{
  "n_layer": 8,
  "d_model": 256,
  "n_head": 2,
  "n_kv_head": 1,
  "head_dim": 128,
  "d_mlp": 256,
  "vocab_size": 5257,
  "activation": "geglu",
  "norm": "rmsnorm",
  "norm_place": "peri",
  "norm_eps": 1e-05,
  "positions": "rope",
  "rope_base": 10000.0,
  "rope_fraction": 1.0,
  "qk_norm": false,
  "attn_scale": 0.0884,
  "bias": "none",
  "tie_embeddings": true,
  "parallel_block": true,
  "extras": ["capped logits"],
  "init": "orth",
  "init_std_qkv": 0.0233,
  "init_std_o": 0.00583,
  "init_std_up": 0.0233,
  "init_std_down": 0.00583,
  "optimizer": "muon_variant",
  "lr": 0.00788,
  "lr_mult_o": 1.21,
  "beta1": 0.93,
  "lr_head": 0.00791,
  "grad_clip": 1.0,
  "warmup_steps": 200,
  "schedule": "wsd",
  "decay_fraction": 1.0,
  "decay_shape": "linear",
  "final_lr_fraction": 0.05,
  "batch_tokens": 32768,
  "seq_len": 128,
  "doc_mask": true,
  "train_tokens": 193900000,
  "steps": 5918,
  "dataset": "wikipedia_en"
}
MLP neurons of a small language model. Each row is named by its layer, matrix (gate and up: input weights) and neuron, and shows model dimensions 48-239. Each number is 128 + 32 x the weight over its row's rms, rounded and kept within 0 to 255. Numbers have three digits each. A neuron's up and down rows have the sign that makes its largest values positive.
Before each neuron's rows, "fires in" lists the words (lower case) most often at its 100 highest values on Wikipedia text that the model never trained on.

fires in: "in", "from"
L5.gate168:112125073113104113109148127145073125078138117140155103109134037121161179145138110122179123091139141113102114057160078121124129152136098154156117093096141118136120161120170126115119112134122198165126148139172147150105090097139111105172137142124143205123110071092177108122167071089145135126106150144101057130114114134032163071131085097160105135113160148104112089104170062148113104195134088216087126117157089082150110158119112141093150134137152124157163089141154122111115069151163171091094117138124141134160143108068143152110137105147180138150082123105117071111196102123169125149
L5.up168:155111092125076106130158131103120143111146195132170155142151112156141084151148148117150126064105101125104126153158149173121088136118160126157147110148108116170054150181110149126103192152184161068112165184145114090112119142130091032110105122091133139145084209136134158130109106113155152050088098130147133117100227162089128062096156140150116181119195130111192098071079114069136125128094180103104139133153102118101157103070143123166107104150149083101133167122159099119097077177129148126117089131157182160104087097148124120111155150170098123097131154068122062158113133157104147079

fires in: "it", "she", "he"
L5.gate18:161085074159076110100146097132149106149125136158119136153134120086095146114172152084125101104141116073091120127130140132157151175149079173178123166128112119138138145143066156143148167133133109150128118177111135050118116122135156118163200088135098144073094176043177158114125105151109140071096093133150154133168148117089123188165119193100108112157141156072155116158117131052148102100152171125098154105112164088127141149170144184102155181139151164140078174124127138143167169142149197168166109155129187140110155121163087165170076121148168157097167101165124090204159176140130118174
L5.up18:175087142102115118110134154049137168129101090121160140130127166177116151202132095125080125036060162144143079071187107095113085149067159113077171141043113112121080118140081105160125139142115148121153071128122179100093121122127098144097143141157103096107119099152146159115163115131118113059134156125199130186077145134162023160120117081173175144124112100155120170131162071166108041121105139130151147136119113065160099047101108158155108146142184149165177173115121114106160103157110124130129128155101139122102172120128093091156151076114111132133135132154173129124087169132110153118

fires in: "0", "4", "1", "5", "3", "2"
L5.gate54:194106079098126118134106139100190114131106131121140139095063164100125112101131112141107096130151206172155084154111116165078117163122118198137112102087107165114123114177158173128100110115182037131150186133119118092062088131086081114157164127127151175081167169152097164128144080171071112189072092148124133106065095163121130116092101122122194082131104162149092123124154130090125160134111083192077098077101068131102131096119169137155135098147136109164151156117121129154124100121168148181164116187155118141191162097166099150057148126179084089162134154053106116147133184130110150113
L5.up54:127183112166196141126104155118104127158100185110153141181077101116118092113131070165111136162153091085125107066140123169150167182119141171170150128066113130157074198106131132135080055094113104179116144159127140164145203045127102173107145118090146103149081155064012106173151127110107126182124161135146153183126142071105081106136144134109149125081148131128170112064123156141100154150133169112155118140141092144142149192123106097167126140134097172110137093142090144136088099145109135111124119125107172128152149104112089053138098138148155139181141107156061167126093114163147172075

fires in: "july", "may", "march", "october", "november", "june"
L5.gate188:146184048140141171197104200086145089086155135107111123100181155100114163116180122146166126146099130140190082131076169079127144147118130178119129172158140134156159191119159124132182061110105204142172136125106144100193146128144100083128161165162154105152106096172143112145175082075103127088125134137102084128150164108129124155138165168106168085117113090030146146133167136109173165081134075152135179087154157123146144143117117120118160134165139099110125171135147150140122107080124112088092086109158114122125068137146163148188171138161081106152105168166093134051149079113125131125
L5.up188:101122053108123127100187180152102094207159129181219132191127146175140078118176116138084159109152062135075097123106140093129122098088151128128072073184142146120141061133136124129077134119127179137088101117150106064111115105094182127117055096157114174087142082133187129134098169134150070122117076157071101132136112188141144157182089107105107120199103106103066069133203115148113112148044191154139137150132110165124153173116151140183108137119087104085158113158104167159158114098071145123112135089119158079122133135127118099099108139148134180132113098146128159152154154115142137161

fires in: "and"
L5.gate202:129127079157114130141131102071116117113135162107178092123102099119034131100220096098121083133217095108152125074196089135078129148056109124135125140137137095100098178111153107180163091129125083128141084119136171149149131107129164127104115143150112115138054047055182138097142141127103140105154171191085123123152122158123139163098153155111133159101138116077110110138126086163138121170114147189130143146175121101122094129155146073207113148154188158133100109121138112111154084179166204129126155176148108078115125143144106145164172162117164165183105148090210179090171153128117114177
L5.up202:125131152032123132137094088141111125111153102131110085112086105138065057185119143170147137127205153144109165141167144147122135129136114103094104104126122130162118152159110128137177111157158173080136202153148144158142124132152128197132110158086153171172067132157067159116164085161081127160101093130110136173121121092144081107081108148177148146151155113174095105068164100132143042163139098112122163124109102121117170136080088181166067143120128108117126079109164181177121153099090183144150157181100164072154128157179092128090117146141096182133133135094113124134117131092164053120

fires in: "in"
L5.gate227:119143125102119102122075138128180133065169192122139187130150178120152168133162160149143149134108136133151201113152134159140125107105095154088149139103164073155114112099095115101080108107125143178140163088161168158128133179172115070071103128151114163093103101080164152086173136114150112121142141133126127082165177114099195087066103114154155077105122159121144152172126098135154143138127104106037159045114143113089131083126122124150158105163085158160105166162118103107116132125140118130090078113122076127118117175085093113112123189141119111135101153087046195128059114155121152122
L5.up227:111146114154075100108141110141118152163116051073129154116157138087093156152087093140085133123089130131119090133107181157134131168191106137134139122131168115168132124122147129095169180128102178141125153148153075170137145081124113155151191159130140084138134114149074113146115123142091156074105106140142058099145135158146157119134121098161148067164120131083123056113164147104113096141122140100114135133168127174101137156144159136080129137130212167133046105143126151100164126184142182128087116083198082183189017061134171141090139166141199099156104114088187130136158164117124166120

fires in: "as", "was", "became", "and", "former", "the"
L5.gate254:092136124081131123110150154101125170194126124115158155046162109179110141149089120182141114116109174128127081089175095053161100099071186138167131147089105054100093135145153140178130136124109108148051167086169147083164107133122140090105091120136120068067110108111116097139100197091130135151136105129140110096146087091129095161113164146057073153139155183135164144113132134180109152122164174061091154087184135158200108121074132098109064112125149133092148122158130123114180168137093123126047117108170091117148100147090116188139105156147166156152125109163132118098095132127144114158
L5.up254:121148117120139118157143132131100060137136150096131160107128199126107086130157111196154133165096134141158117140187128169130130098158162128086067110116095134117112141109084177030187161108059152123108183110172187169107151113091157188161179193125129117117108125104133106108096146098091135161155135141105161177070151110153088156110128160127100090152153107182097137095117080165129170125164091166110104105172094114085138137148176095153185129179132110130094106216144139130134159144132140114115078155130144168139098088117089113111123162133099115147144105092085124081132093160132141159

fires in: "the", "simple"
L5.gate216:096057112078079178175135120156085154100129146128184103142112106160117166150159105082177139137102133153122106177114107166139178171135113130131169119107124110156073133163177170101149162130094152114118149112144084119057134142087171132124103068149140169097084142112179195118087146097157095140127114083160102131140104094149113128155115112068124111152106146128115146112135184139103173216126053149163128122133067114172142132107094096143108134100098096067095105104179141153167168074132159094091144173106113144180111109123163122156132120126145108099147169151093111114075077110084070140
L5.up216:101107124103083125175122114086119141189137109098142077160133121063134123175139131151146060136147149118119125124054187186144142109130085125130132136121193150135132099149091108165095150074127160108153129133090117119083107153099105149120153115144096125100096157112112096082105176150143138129112141117117131140154106148208079155130169125104147102168134086124129164095120169129159197125086066122125134075104104089143141114139085129151101180138131169166119147110119054134125152137087153084122127158066139120131161115079109119049186099172101063120078116084107142142056129135125135150

fires in: "all", "full", "part"
L5.gate72:164127206123126074192181155188133120099119132090154125126141101176110195092098071092142166109093142075102104153156102128091133153158084160149097131090090115119155183118121068107088143079139057185171120100135134096131092123139209116113124108144125139098112123089140127105143064161091186138087160103167099128098107155130103089125066107123131077157162126128131091118153122112171153057063102161138120126111115124145100067162134077121081092121137187196128139082154080103185139169124138127113168143153159114095170172115139154151165123101148119084048123154081144185121131086132131070
L5.up72:145130096149140155144140177102118156111057131136157125098152137129115165147096147172108136078071108120147123150146140134156154089117079121127135125091084099120104094104056108109105119063117109143124133176117123145147122098132129089088152178121050171145141137121165157095159093111158150138211167126103115136135100098060101143076152172140064142138111120098137068136144176151108198196067087090130175089193120176159160085156162131160108185084087126121143123137208130188116184159131134082175142178133077103151102148114137124082156110123128087145161171127169144137198097145097099119

fires in: "march", "february", "august", "january", "july", "december"
L5.gate137:151194076150130137096156180177120129183166158095154158109112088123122129172130114147109090138130148085123095117082084054153133092110149127101165099156140173136107052149132135069160163135124142137159165116115143097148110172154166191124135146142079108163158143147197122114156108153138056164165144165126139161118139096059132063138081157122177140160145072114149135118155086092117164143153107159141109155148090118181105130071093107078098125120153147131140101151116112185137173149112107063132116179126078139145086149124158167142159143144095163091077090065102137083142109023166118141
L5.up137:168197135200157137122112123129125063120153130137156187147140112082128110096098124085097134019106128163103147066130075088082124119128160109168143096157120153108146124079165174175151133165112081172144134115217158170175129140141085205144139115096088092114158171109163142054086071183092152132111134105107141127095156037139157107142117168136144133164131158136153111089186135099186078146155113116159133117117076162148147084047113193146096167165177103157160162129117081118164158119098146096138072132121078148138101173117146121106168168107083152127129114098164130092168132124149134117

fires in: "it", "film", "album", "book", "event"
L5.gate104:143150046161094149140100162174055185081151160152124110185118161148138151083077127124064135104110075117113080087058068169135100109080120156174145115083113078129138125072105099134143150065095052099159114138064077077133120116102107140127099080152178157123070145100085158172117096073072125132146154171103149102135104132111168112125118164110117113093152165144102153155134146143136115126116165175109145116129113065141075155101116106130139176146088112124130178091118091125110177192108096062077144146121156128105100095135177103115085136139110128101167149126136099139164138170140175149
L5.up104:077072154120126105096117113051115108077108129152153160115112131132059151171174101170134105102139133124105107140135154154096099159162121163142097081171114131198093165131080160136115103138099114119113144125145165146143085116139104138108131058169088124161156112053132150127174113131049140079083081144124125157137158103125132129137063152118096146188135140135159111070117150132162140132146065145097073131122124049124153172082103131165099129182140119120145131052113140194102042150105159084166109132115166139117124181132126042132116113105147150216174149089105129136153071132146163185

fires in: "a"
L5.gate172:108170149110129158071148144105104071138185113125150107127116116134172130144110158070107045102134136161147113204090129118127167143103134150090141104131132119105146101137130152125107149125101084099122104107109032138117135127056132120112098167160157053135098157127078116122143095105094114098134166124122137195086103160164135097078095088102163132124123141173118104159164135114079121138137118126128114181151099106137128149042094141129106072134093135135145053204123172145149150131184086120101155113167130054141133112065129160103132107112065179113088172132083146132051135145150081064
L5.up172:146065169095161150102074130082135158100153111138083135150079102101215147156097114134111172153136154121098092153137126176154137058142150177147098124096157153096119067131088100118119094160121128092098150128134113142094182148126144098164127102145174126151172112096155120153163131128087092068145118129139128153097204152184126192136146156037081088093134053119085163177148147110136079162156092115113161157142153130133172124152119066145085124108135183159089077114121107130098139124142119155138120086108163112161077150178108172046176197120089144152101089178151143132135124091051088115

fires in: "many", "all", "million", "several", "board", "six"
L5.gate15:166138165150107154118147169153054087136118178112128092094111086143109183136123127127097126104145125132120123156135092108165164104110105112187136122146125127144131164114092107109112127142104127148139111132079097135134127089072143169099114131132106160070123118160154144185095123145197111154122102116125142177092113138103090150140141146091196068144132151134181151167073125138194168162119134120144125138185120161150205082162146164081111132143120047091133157124100024061117100190121146197138060091142103096189173172110116140106183143111157125123121156111130136107119071159162146123
L5.up15:121120118135191166153214072128165118141129098114081204158130087044109161212113136121146110117139128149120149183165138172129153116101089138135165117146161150172122089119136105120125175136088094174137149101106146100104120152130145127152144099121141188133151167099138100117167142129085137110176073174086141105087095150088141051177119129147150124166101152148106127137143135113188094181114122156108039101123135172218120084123117129160172124180154099136088136209146132091105133099148151084164127144150080146145102190159131113158134115152124187153139128116190120131088122096146150115